config.yaml
n_layer: 9
d_model: 256
n_head: 2
n_kv_head: 1
head_dim: 128
d_mlp: 704
vocab_size: 8192
activation: "swiglu"
norm: "rmsnorm"
norm_place: "pre"
norm_eps: 1e-06
positions: "rope"
rope_base: 10000.0
rope_fraction: 1.0
qk_norm: true
attn_scale: 0.0884
bias: "none"
tie_embeddings: false
parallel_block: false
init: "normal"
init_std_qkv: 0.0154
init_std_o: 0.0154
init_std_up: 0.0154
init_std_down: 0.0
init_mimetic: 0.7
optimizer: "adamw"
lr: 0.00168
beta1: 0.95
beta2: 0.95
weight_decay: 0.0
lr_head: 0.00684
grad_clip: 2.0
warmup_steps: 224
schedule: "wsd"
decay_fraction: 0.579
decay_shape: "linear"
final_lr_fraction: 0.0
batch_tokens: 65536
seq_len: 512
doc_mask: false
train_tokens: 601100000
steps: 9173
dataset: "wikipedia_en"
MLP neurons of a small language model. Each row is named by its layer, matrix (gate and up: input weights) and neuron, and shows model dimensions 32-127. Each number is 200 + 20 x the weight over its row's rms, rounded and kept within 0 to 999. A neuron's up and down rows have the sign that makes its largest values positive.
A block is one neuron, or neurons of one layer that tend to fire together. After each block is what it responds to, as a language model described it from the Wikipedia text at the highest values.

L4.gate176,229,221,183,204,204,226,214,177,164,194,223,182,242,218,219,162,226,223,194,183,226,217,216,194,214,197,209,195,197,213,176,196,179,210,234,218,220,197,209,206,223,245,213,198,195,185,209,215,218,208,167,200,200,186,212,215,226,164,195,198,203,202,201,162,185,196,214,172,189,201,213,205,208,233,233,199,189,231,201,197,170,185,206,153,209,223,185,193,200,205,223,206,215,182,165,205
L4.up176,179,223,178,190,213,163,184,193,189,187,204,217,193,215,180,187,195,214,206,191,201,207,212,192,214,184,181,201,189,227,171,184,193,197,181,215,222,235,189,229,169,238,214,217,214,212,214,223,240,200,159,214,184,183,193,189,196,200,148,178,178,246,200,200,238,203,239,193,176,212,230,199,211,188,207,196,178,246,220,200,177,189,196,183,194,193,196,181,198,215,198,214,189,169,232,206
L4.gate357,181,225,214,209,179,206,182,146,231,185,192,196,213,210,162,174,177,225,216,174,175,231,205,182,203,180,207,200,222,196,223,225,183,217,181,205,242,208,186,179,192,256,222,200,205,170,225,201,220,223,228,192,203,204,205,178,201,194,213,179,186,208,241,174,198,192,175,209,166,202,191,202,175,191,222,224,204,208,181,201,191,203,167,184,186,219,242,215,204,226,203,221,197,174,202,177
L4.up357,177,242,249,227,211,174,208,185,181,227,217,204,194,162,218,194,199,230,194,173,191,202,228,186,229,226,160,220,172,195,219,197,183,183,183,200,184,194,194,203,192,169,206,172,222,200,204,185,191,202,191,210,218,200,214,181,187,173,183,168,213,198,198,199,142,173,213,226,178,203,175,208,208,187,220,190,199,219,189,195,189,217,221,206,219,197,202,212,190,217,170,187,190,182,202,200
L4.gate372,209,172,193,216,193,184,196,176,233,204,177,208,185,197,154,195,186,199,229,173,188,179,229,215,253,161,177,203,219,222,198,229,189,204,206,223,212,181,187,219,193,189,201,231,213,209,234,170,211,189,164,215,203,206,187,190,234,203,198,219,194,216,200,235,201,204,208,239,219,203,169,200,209,183,221,189,198,183,152,138,214,192,207,185,164,225,180,213,189,197,197,227,184,184,193,192
L4.up372,178,199,187,242,201,182,193,203,237,170,188,203,226,183,176,208,188,228,195,194,188,209,210,188,161,188,192,203,208,176,172,201,217,200,206,179,182,214,184,193,221,187,242,185,243,166,216,198,217,238,196,203,200,187,196,234,192,156,227,144,177,221,200,207,190,191,225,182,186,162,210,212,215,185,216,200,193,183,197,176,186,203,206,189,216,195,184,191,170,208,210,200,220,216,216,176
L4.gate399,166,224,212,200,144,179,201,200,203,206,192,197,234,194,207,165,234,213,223,204,229,189,215,198,185,197,195,194,177,205,216,215,212,216,211,189,190,192,217,187,182,210,176,192,191,220,233,171,181,190,179,159,179,215,223,192,222,200,212,191,217,213,235,219,240,189,199,182,207,193,176,168,208,190,198,180,211,179,203,196,206,199,190,217,201,212,211,191,208,208,190,226,185,171,225,188
L4.up399,200,200,233,185,208,190,186,160,200,178,170,176,201,214,187,198,199,223,212,220,198,199,189,219,223,178,184,209,236,217,193,150,221,188,196,217,223,201,199,190,225,195,213,187,208,188,222,218,177,168,184,175,202,209,191,200,191,185,220,205,191,206,211,174,196,199,214,242,184,199,243,173,180,187,186,181,207,238,150,211,178,200,199,213,215,209,191,157,184,226,204,214,200,209,219,176
L4.gate549,190,236,168,207,158,189,218,204,201,214,173,213,226,219,221,200,195,210,177,185,196,217,241,199,194,203,175,203,190,193,198,216,164,233,229,195,205,196,216,238,212,221,192,211,171,227,199,186,198,218,197,194,218,190,172,222,203,229,173,173,206,205,187,179,166,156,212,193,177,202,204,204,202,210,177,188,220,185,207,176,194,197,167,179,176,186,212,208,194,216,187,199,204,200,188,223
L4.up549,199,205,214,195,189,191,245,222,218,213,200,199,181,220,203,198,190,168,184,214,201,214,225,191,234,203,167,200,234,166,168,227,178,188,222,198,215,199,216,194,215,204,228,173,205,212,203,208,198,183,235,228,207,187,210,239,227,193,199,174,183,180,221,190,200,204,220,205,206,216,214,211,206,175,142,211,203,215,204,200,218,202,162,194,196,194,189,230,215,222,227,210,197,182,181,187
L4.gate656,186,168,176,204,193,193,199,192,192,234,185,214,205,182,209,199,205,171,205,220,202,207,207,200,210,192,195,202,199,224,204,196,209,246,171,234,193,167,222,222,232,187,206,220,182,216,206,209,227,226,199,209,214,207,208,188,191,188,184,207,181,214,190,206,171,197,227,204,195,192,203,192,194,188,213,169,181,198,211,167,169,199,228,227,203,220,204,241,235,211,190,190,224,175,183,169
L4.up656,206,206,214,181,196,178,218,211,215,175,174,216,167,177,216,205,199,217,207,215,189,201,160,184,218,192,199,194,204,243,181,232,196,192,188,199,199,187,189,208,241,187,222,224,185,187,185,200,215,211,177,177,202,157,182,222,192,190,242,151,226,216,195,199,173,156,212,186,178,189,184,183,198,226,195,207,207,217,205,222,202,192,191,167,186,214,181,186,205,229,193,212,203,204,201,192
L4.gate665,195,227,207,217,159,185,240,189,218,189,183,212,209,208,207,209,225,219,168,166,211,166,195,182,199,185,156,161,200,191,214,187,209,235,218,199,203,171,236,232,188,215,192,209,218,174,205,199,219,229,181,167,207,215,199,206,204,206,197,220,230,190,194,182,170,204,202,177,203,205,232,186,194,206,193,232,181,208,221,224,180,202,200,234,191,226,201,191,212,184,230,200,194,175,230,230
L4.up665,192,242,178,215,178,193,190,198,217,169,214,182,174,195,187,207,243,203,198,169,233,218,198,183,213,190,194,188,216,209,216,196,180,210,237,198,203,208,173,217,188,177,179,209,218,167,221,208,209,218,210,176,205,215,199,203,204,166,187,209,251,201,192,207,199,213,205,203,185,234,233,197,190,212,228,193,211,196,204,189,202,199,239,194,173,214,181,222,169,172,199,174,200,204,194,222
L4.gate696,176,200,208,171,137,189,182,228,208,199,210,203,208,194,181,197,204,202,217,197,155,218,201,232,208,194,211,160,231,196,192,198,201,247,232,181,200,202,208,193,200,213,191,222,192,180,216,218,225,235,213,182,164,175,210,216,186,189,163,192,195,195,213,181,190,225,220,186,208,187,203,176,197,195,224,212,183,206,187,224,202,213,182,217,197,207,208,207,200,195,203,216,209,172,161,195
L4.up696,208,188,210,177,168,237,188,207,212,216,170,227,231,200,212,189,185,192,158,188,190,252,202,170,155,195,250,211,178,236,215,199,178,207,157,213,215,205,201,202,200,213,181,204,198,192,235,180,201,195,172,200,174,212,191,223,200,192,198,181,195,218,178,218,223,196,161,159,201,185,189,211,197,230,186,154,172,167,194,183,179,197,220,215,230,202,236,169,201,199,199,199,187,216,213,201
Responds to: Tokens that open a complement after a verb: "that" after reporting verbs (noted that, announced that) and participle endings (thereby preventing, adding), expecting an object next.

L3.gate633,203,208,172,206,203,186,223,170,217,197,211,180,201,241,188,185,232,209,218,198,224,235,201,201,204,194,205,187,184,215,177,209,226,244,211,224,214,221,203,217,162,204,170,247,191,185,233,202,218,211,225,190,215,196,202,152,153,243,206,231,188,205,227,191,196,158,206,205,206,196,187,200,186,199,201,213,204,219,190,166,186,222,199,208,222,247,167,208,193,204,207,222,208,163,208,220
L3.up633,189,208,184,160,227,189,168,205,235,186,221,201,189,201,184,198,244,207,217,216,236,242,225,226,211,207,211,160,212,226,194,197,207,202,200,217,193,248,172,230,183,209,192,199,214,177,237,189,202,196,179,173,185,239,207,174,183,187,239,196,198,200,183,173,201,202,208,202,221,191,174,215,216,185,231,215,198,230,177,205,218,200,200,211,257,213,198,203,218,233,175,201,211,150,211,190
Responds to: Generic nouns right after "the" that refer back to an entity already named, such as the record, the series, the band, the club.

L3.gate485,202,192,218,220,193,174,189,171,236,219,165,199,171,220,176,183,226,211,207,206,219,191,195,201,200,224,214,198,232,206,217,188,177,238,176,187,240,192,205,209,230,168,211,208,180,214,239,179,204,257,228,176,219,220,182,189,218,194,196,219,180,210,205,141,191,192,214,217,215,222,200,202,211,198,172,209,215,218,206,177,205,208,249,245,209,193,195,200,195,206,169,210,207,185,193,214
L3.up485,195,213,164,207,196,242,184,202,227,199,227,211,203,187,245,187,212,206,226,224,209,207,184,158,196,224,218,176,206,166,221,181,154,224,194,182,175,160,196,201,191,148,200,226,229,147,198,182,233,211,195,185,170,208,225,226,197,172,170,206,234,203,171,219,172,197,179,222,190,247,213,209,173,214,199,208,221,183,193,208,205,227,185,196,189,213,170,228,230,207,172,189,207,205,216,202
Responds to: Nouns ending a possessive or determiner phrase that name a period, tenure or activity in biographies, e.g. his career, tenure, the album's release; also -ly adverbs.

L2.gate81,209,194,150,217,204,168,207,216,190,205,199,231,206,190,199,187,217,200,215,169,215,210,205,191,206,198,158,167,207,235,251,210,176,209,234,211,227,213,197,200,202,214,193,170,219,186,200,188,207,183,208,210,195,216,166,181,206,235,196,204,185,169,170,196,176,184,228,179,221,228,196,210,189,210,229,200,214,211,202,219,169,227,233,194,193,191,213,181,153,193,195,210,187,212,187,219
L2.up81,220,184,177,173,227,204,207,228,213,188,235,236,196,211,187,216,189,212,220,215,196,185,181,197,239,208,188,173,195,191,227,177,181,190,215,158,212,193,175,195,174,230,221,231,184,179,175,192,224,199,187,199,175,233,209,221,196,209,190,177,215,238,170,207,219,223,181,184,205,225,190,247,233,218,176,207,221,213,217,247,214,179,202,200,175,183,227,214,188,197,185,200,171,206,198,219
L2.gate90,193,205,174,202,209,223,227,206,207,197,211,221,188,184,221,199,213,218,181,207,187,184,198,196,176,171,176,196,225,240,225,204,182,201,195,177,178,183,229,217,179,164,182,212,224,181,214,175,218,242,196,211,195,207,172,222,208,215,238,207,187,204,198,186,221,198,197,173,241,238,166,223,193,222,193,230,210,185,172,210,175,207,208,255,223,216,158,208,207,215,192,185,210,197,171,196
L2.up90,194,157,195,186,178,200,187,219,198,215,207,232,196,227,203,199,194,188,180,184,129,206,166,228,211,172,197,178,228,210,197,171,208,177,211,196,215,173,163,207,209,167,188,237,187,214,209,208,228,251,225,212,161,191,157,213,238,241,193,228,168,248,195,183,199,190,200,201,216,203,180,190,181,249,179,228,211,165,176,184,209,224,219,213,199,228,218,186,243,194,200,217,186,211,170,181
L2.gate103,195,190,189,197,198,181,219,190,242,209,179,201,193,200,211,177,197,199,174,197,207,231,218,247,193,214,182,189,194,224,217,199,177,209,217,215,186,217,199,200,217,215,178,197,210,228,181,197,204,195,182,185,198,227,190,217,192,211,223,203,179,219,230,209,170,206,194,195,237,210,180,184,223,163,180,228,198,203,207,188,179,208,216,203,173,218,182,218,221,211,187,211,209,167,185,215
L2.up103,182,177,197,198,253,186,223,175,192,193,208,202,161,165,196,163,225,200,235,202,218,222,190,190,188,208,209,196,217,197,229,197,214,231,226,208,206,219,189,194,238,224,209,237,231,158,199,146,204,192,220,199,206,210,175,187,197,207,202,211,221,187,220,195,219,215,196,164,227,202,156,205,200,202,182,210,198,219,234,175,224,243,194,201,214,197,220,202,227,194,184,206,189,173,199,210
L2.gate172,171,212,234,183,235,176,226,199,213,177,185,213,163,172,208,189,204,186,232,200,198,182,210,194,241,156,163,203,176,188,194,211,222,227,180,175,215,194,200,190,217,242,215,196,197,215,199,177,199,204,197,173,210,180,172,229,213,183,163,218,186,194,213,213,203,203,206,198,181,202,195,219,203,206,206,228,203,149,224,194,188,168,203,190,226,174,202,192,193,220,188,200,207,196,197,178
L2.up172,232,203,213,237,191,259,203,193,218,189,168,213,190,197,255,211,224,239,181,214,193,210,210,226,156,181,183,185,169,200,210,177,206,207,173,224,157,219,161,208,186,196,191,205,193,206,189,187,171,218,204,235,211,193,188,189,210,209,183,213,194,194,177,218,212,191,173,214,214,192,178,208,198,166,214,206,203,190,216,177,219,196,204,199,173,188,188,212,196,194,180,228,194,186,200,166
L2.gate401,172,160,182,162,168,201,195,189,196,173,228,202,188,193,185,186,216,181,176,199,198,206,190,174,184,192,203,174,196,220,212,193,203,217,212,188,218,201,237,232,189,205,179,216,157,165,193,220,203,194,219,177,205,187,173,194,190,215,217,204,174,225,167,187,220,162,215,184,199,211,192,228,205,208,201,204,199,195,202,181,181,221,207,209,198,224,215,170,199,206,182,196,183,213,175,185
L2.up401,193,203,193,219,243,199,164,222,165,205,200,212,221,224,209,216,180,203,198,192,215,190,232,207,180,185,182,197,193,194,228,195,222,210,225,232,201,184,197,194,169,194,195,204,194,209,231,209,193,173,173,223,209,230,184,195,177,209,201,270,226,149,222,159,191,182,178,199,165,207,211,171,221,121,160,202,177,195,201,231,217,190,215,198,175,225,207,186,194,181,213,199,176,204,173,232
L2.gate462,191,198,207,189,173,229,206,224,227,191,205,196,202,208,204,205,178,226,229,197,209,195,201,169,183,171,158,196,170,228,172,228,244,201,221,194,183,200,178,174,213,208,229,231,246,206,205,200,207,183,235,269,195,190,202,201,219,210,193,205,196,176,197,190,208,164,202,217,207,210,193,215,203,201,160,194,212,218,174,187,148,179,252,209,191,170,184,177,221,208,194,213,208,207,177,188
L2.up462,169,207,215,189,204,206,208,177,171,201,153,202,172,196,202,159,201,182,190,171,227,188,213,231,222,210,213,215,210,237,207,213,162,186,236,177,196,204,182,206,210,186,168,172,187,195,227,197,197,204,165,178,216,181,194,171,176,170,215,186,200,200,234,215,180,202,223,177,191,217,215,225,171,222,206,203,187,200,225,219,223,193,214,184,208,231,229,216,194,229,205,186,185,189,209,197
L2.gate632,181,190,216,183,197,221,193,190,224,202,193,222,201,227,231,222,191,183,212,189,200,174,190,196,227,178,158,204,211,205,181,187,221,210,195,197,206,180,177,220,196,177,170,210,229,208,240,259,212,195,210,194,211,187,214,248,225,210,189,223,214,190,200,201,197,187,210,185,212,196,196,204,193,182,187,196,175,214,163,188,188,199,198,222,175,214,207,188,202,224,192,197,222,164,179,209
L2.up632,221,175,203,176,186,236,231,207,207,173,204,191,187,196,194,198,184,182,218,202,186,180,187,200,199,187,170,207,189,209,222,211,203,236,218,204,186,203,200,234,172,269,213,209,204,226,187,197,181,204,200,177,221,221,225,193,228,192,241,201,149,195,238,200,216,234,223,228,219,180,159,193,196,182,183,209,210,181,229,201,160,197,213,245,179,205,179,205,211,206,187,186,238,149,167,246
L2.gate656,184,218,217,215,204,174,217,183,184,195,165,238,190,199,178,184,208,174,212,176,221,182,181,237,179,191,203,177,236,192,212,200,144,213,210,218,232,198,209,181,180,217,189,196,249,210,202,191,192,205,200,192,208,202,214,197,226,199,215,199,151,224,199,219,173,214,199,276,220,208,166,222,215,181,223,192,202,188,181,218,172,206,190,216,203,213,196,228,220,220,208,182,180,179,155,179
L2.up656,206,225,177,205,227,185,191,174,191,150,191,187,203,225,197,203,197,169,188,215,218,233,209,208,203,174,187,158,177,189,231,173,204,179,167,238,211,244,226,183,201,234,209,180,211,199,204,177,184,210,222,169,202,192,216,210,219,146,205,189,219,168,198,208,230,195,208,209,187,188,212,184,186,190,218,167,240,189,168,161,182,223,163,210,239,166,148,159,213,171,223,208,181,188,200,207
Responds to: Tokens pointing back to a named entity: relative which/who after prepositions (in which, during which), and possessive 's after company, band, film.

L2.gate106,160,221,186,198,184,177,210,187,192,194,168,221,195,209,208,174,188,185,186,171,235,208,191,173,171,220,198,200,176,192,193,227,185,212,215,195,213,209,195,201,211,210,181,216,190,181,228,193,210,238,183,214,236,224,168,245,159,223,197,198,204,192,177,182,188,221,227,205,210,198,180,212,198,195,214,186,197,220,227,217,211,214,212,191,143,228,223,176,198,236,229,194,218,192,198,162
L2.up106,206,189,191,187,207,204,214,181,195,173,205,225,194,242,166,220,212,174,218,200,209,208,214,215,181,189,227,182,216,203,205,216,176,190,198,210,175,244,181,212,238,207,193,209,181,231,215,184,190,234,192,179,220,181,163,225,201,208,205,225,186,185,151,177,233,230,232,170,208,173,190,218,208,207,193,166,203,210,188,252,196,202,196,216,153,218,230,233,195,211,219,194,224,183,201,205
L2.gate356,188,191,198,177,212,214,215,199,204,240,218,202,196,221,174,201,204,207,195,206,154,215,208,200,202,157,201,194,242,246,215,178,194,202,223,178,194,155,209,223,204,173,212,232,213,209,208,188,226,248,215,199,181,198,213,202,198,200,181,199,178,198,205,155,189,216,232,200,199,203,171,199,186,182,219,212,168,231,211,189,171,201,189,216,201,193,274,198,178,194,177,168,190,235,203,209
L2.up356,161,197,175,164,187,194,198,205,217,209,147,221,177,177,186,204,183,203,186,179,195,186,183,173,187,199,189,176,189,203,193,189,176,184,264,207,208,214,209,209,184,202,214,201,210,171,190,194,245,227,205,208,199,208,185,223,183,213,203,178,165,208,203,175,218,233,188,200,182,215,202,218,192,184,197,169,191,209,183,242,210,193,191,229,188,239,197,174,174,206,182,181,192,189,197,188
L2.gate456,227,180,197,218,193,191,179,200,207,197,170,220,268,205,195,194,215,194,199,203,246,191,209,207,195,251,219,183,191,170,181,187,192,220,203,219,228,213,187,223,185,214,175,175,184,209,215,181,224,209,164,159,173,215,201,214,178,183,189,216,206,226,216,198,185,214,199,174,230,224,231,191,210,220,199,188,184,193,193,201,219,188,210,185,211,234,168,193,203,229,212,199,171,206,175,240
L2.up456,223,183,171,184,225,200,207,242,195,218,210,207,202,217,168,188,207,202,199,158,199,220,164,189,181,186,160,198,219,189,160,196,201,188,215,164,221,216,189,176,183,182,201,202,171,199,214,182,224,194,206,218,200,193,185,197,196,208,231,222,171,207,216,179,180,209,197,216,152,216,209,238,205,188,246,187,180,227,201,204,163,215,203,219,176,165,253,193,168,210,186,214,206,190,202,205
L2.gate527,177,195,214,181,189,177,181,164,198,206,182,197,210,228,219,210,208,210,203,224,196,204,215,192,156,145,182,215,262,217,202,194,183,208,197,231,187,224,185,211,200,179,178,167,219,224,188,178,225,234,213,213,224,175,208,200,199,210,202,174,183,221,220,156,207,208,193,212,215,222,203,189,195,198,188,212,235,216,205,211,222,173,159,202,168,192,224,188,205,192,181,199,189,224,195,194
L2.up527,163,180,224,200,195,206,224,185,184,200,181,229,212,216,212,201,159,191,184,234,218,198,200,198,175,220,215,205,200,212,192,154,218,184,176,234,209,208,195,178,198,181,171,188,181,181,211,189,217,228,214,212,191,202,171,216,171,196,205,194,220,203,211,192,181,193,208,180,200,176,207,214,240,188,226,183,233,207,202,199,180,215,205,205,191,214,223,195,212,201,172,207,231,224,180,200
L2.gate537,199,190,241,209,216,188,201,198,160,207,211,197,228,197,212,175,169,198,190,169,184,228,198,181,180,226,217,203,229,244,223,182,192,213,261,223,202,236,213,200,221,179,189,170,217,217,205,182,165,191,196,233,212,194,242,210,188,168,204,204,204,220,206,208,211,241,191,157,207,211,205,153,217,189,212,198,187,184,183,201,225,219,211,181,200,226,189,228,187,196,181,186,208,209,182,184
L2.up537,240,159,194,188,223,218,202,196,186,201,181,250,185,190,241,212,176,190,199,205,184,200,197,195,177,206,214,190,196,197,188,198,168,217,219,201,175,203,195,210,202,178,168,216,168,208,230,180,196,203,195,180,215,172,162,212,221,218,178,231,195,207,220,206,190,206,192,207,223,193,213,232,201,217,177,192,257,206,188,216,189,186,207,232,146,194,215,223,233,224,193,192,218,176,202,218
L2.gate575,179,183,185,181,202,242,199,222,178,215,236,220,161,230,191,191,262,210,225,247,186,216,213,185,203,196,171,192,187,199,180,218,201,181,183,183,195,194,193,200,217,196,259,199,217,209,185,191,213,214,208,189,203,229,195,205,170,216,187,174,207,234,183,191,181,231,172,206,193,223,179,203,182,209,170,181,191,212,215,212,177,191,206,205,184,200,255,213,197,205,185,182,240,174,181,198
L2.up575,185,179,177,179,170,187,166,185,192,213,192,181,205,170,193,217,183,169,215,242,234,193,174,186,217,220,205,204,207,198,185,176,208,209,185,208,149,202,202,219,188,235,206,197,208,224,201,151,199,185,210,158,163,235,173,193,204,186,201,214,164,205,169,223,199,188,187,199,240,180,196,202,192,185,187,185,217,164,175,228,211,201,211,175,202,212,203,200,195,233,209,181,156,204,180,232
L2.gate601,201,200,238,193,195,185,254,182,202,194,191,197,191,217,222,181,228,184,188,243,204,212,178,188,228,216,210,191,213,227,170,213,174,247,211,173,166,200,230,186,186,172,173,230,146,201,181,190,213,214,219,194,182,204,185,209,213,230,190,220,181,222,186,207,207,184,246,180,235,221,221,220,212,167,218,200,179,200,195,202,213,192,206,195,164,230,196,188,188,233,188,215,216,206,167,178
L2.up601,204,195,245,175,221,180,214,213,190,204,202,197,165,208,190,202,222,188,213,214,212,206,183,210,201,192,180,174,183,251,203,211,200,229,213,198,224,174,208,178,199,185,193,207,166,217,165,204,191,214,173,214,202,230,170,179,242,236,202,215,200,218,186,198,205,211,217,158,214,213,159,234,225,194,202,233,200,198,201,168,215,195,237,189,178,175,163,192,221,223,210,202,174,261,178,204
L2.gate623,229,204,208,193,206,219,185,216,209,199,199,209,209,224,184,198,189,215,195,194,217,195,166,141,171,180,181,174,208,241,188,184,184,222,205,188,221,216,185,179,203,229,205,192,207,201,192,218,203,199,204,220,193,195,212,230,167,218,198,184,162,183,190,177,215,224,216,200,206,228,194,229,190,196,180,172,223,213,206,181,213,210,238,207,184,202,189,208,191,223,168,199,206,198,179,233
L2.up623,208,200,217,203,229,229,207,209,178,196,171,212,171,196,219,174,201,212,207,200,216,169,195,240,194,202,191,190,184,206,198,222,177,204,229,148,202,184,226,165,183,178,225,184,202,200,241,197,224,208,201,204,200,210,161,196,214,216,206,220,191,170,161,208,198,168,230,228,210,211,173,208,166,176,203,216,192,209,218,194,178,245,254,185,180,205,226,174,211,216,180,203,181,198,206,212
Responds to: Final nouns completing a noun phrase after the, this or that, especially place and time words (nation, world, country, summer, States), plus word-final pieces like disc-our-se.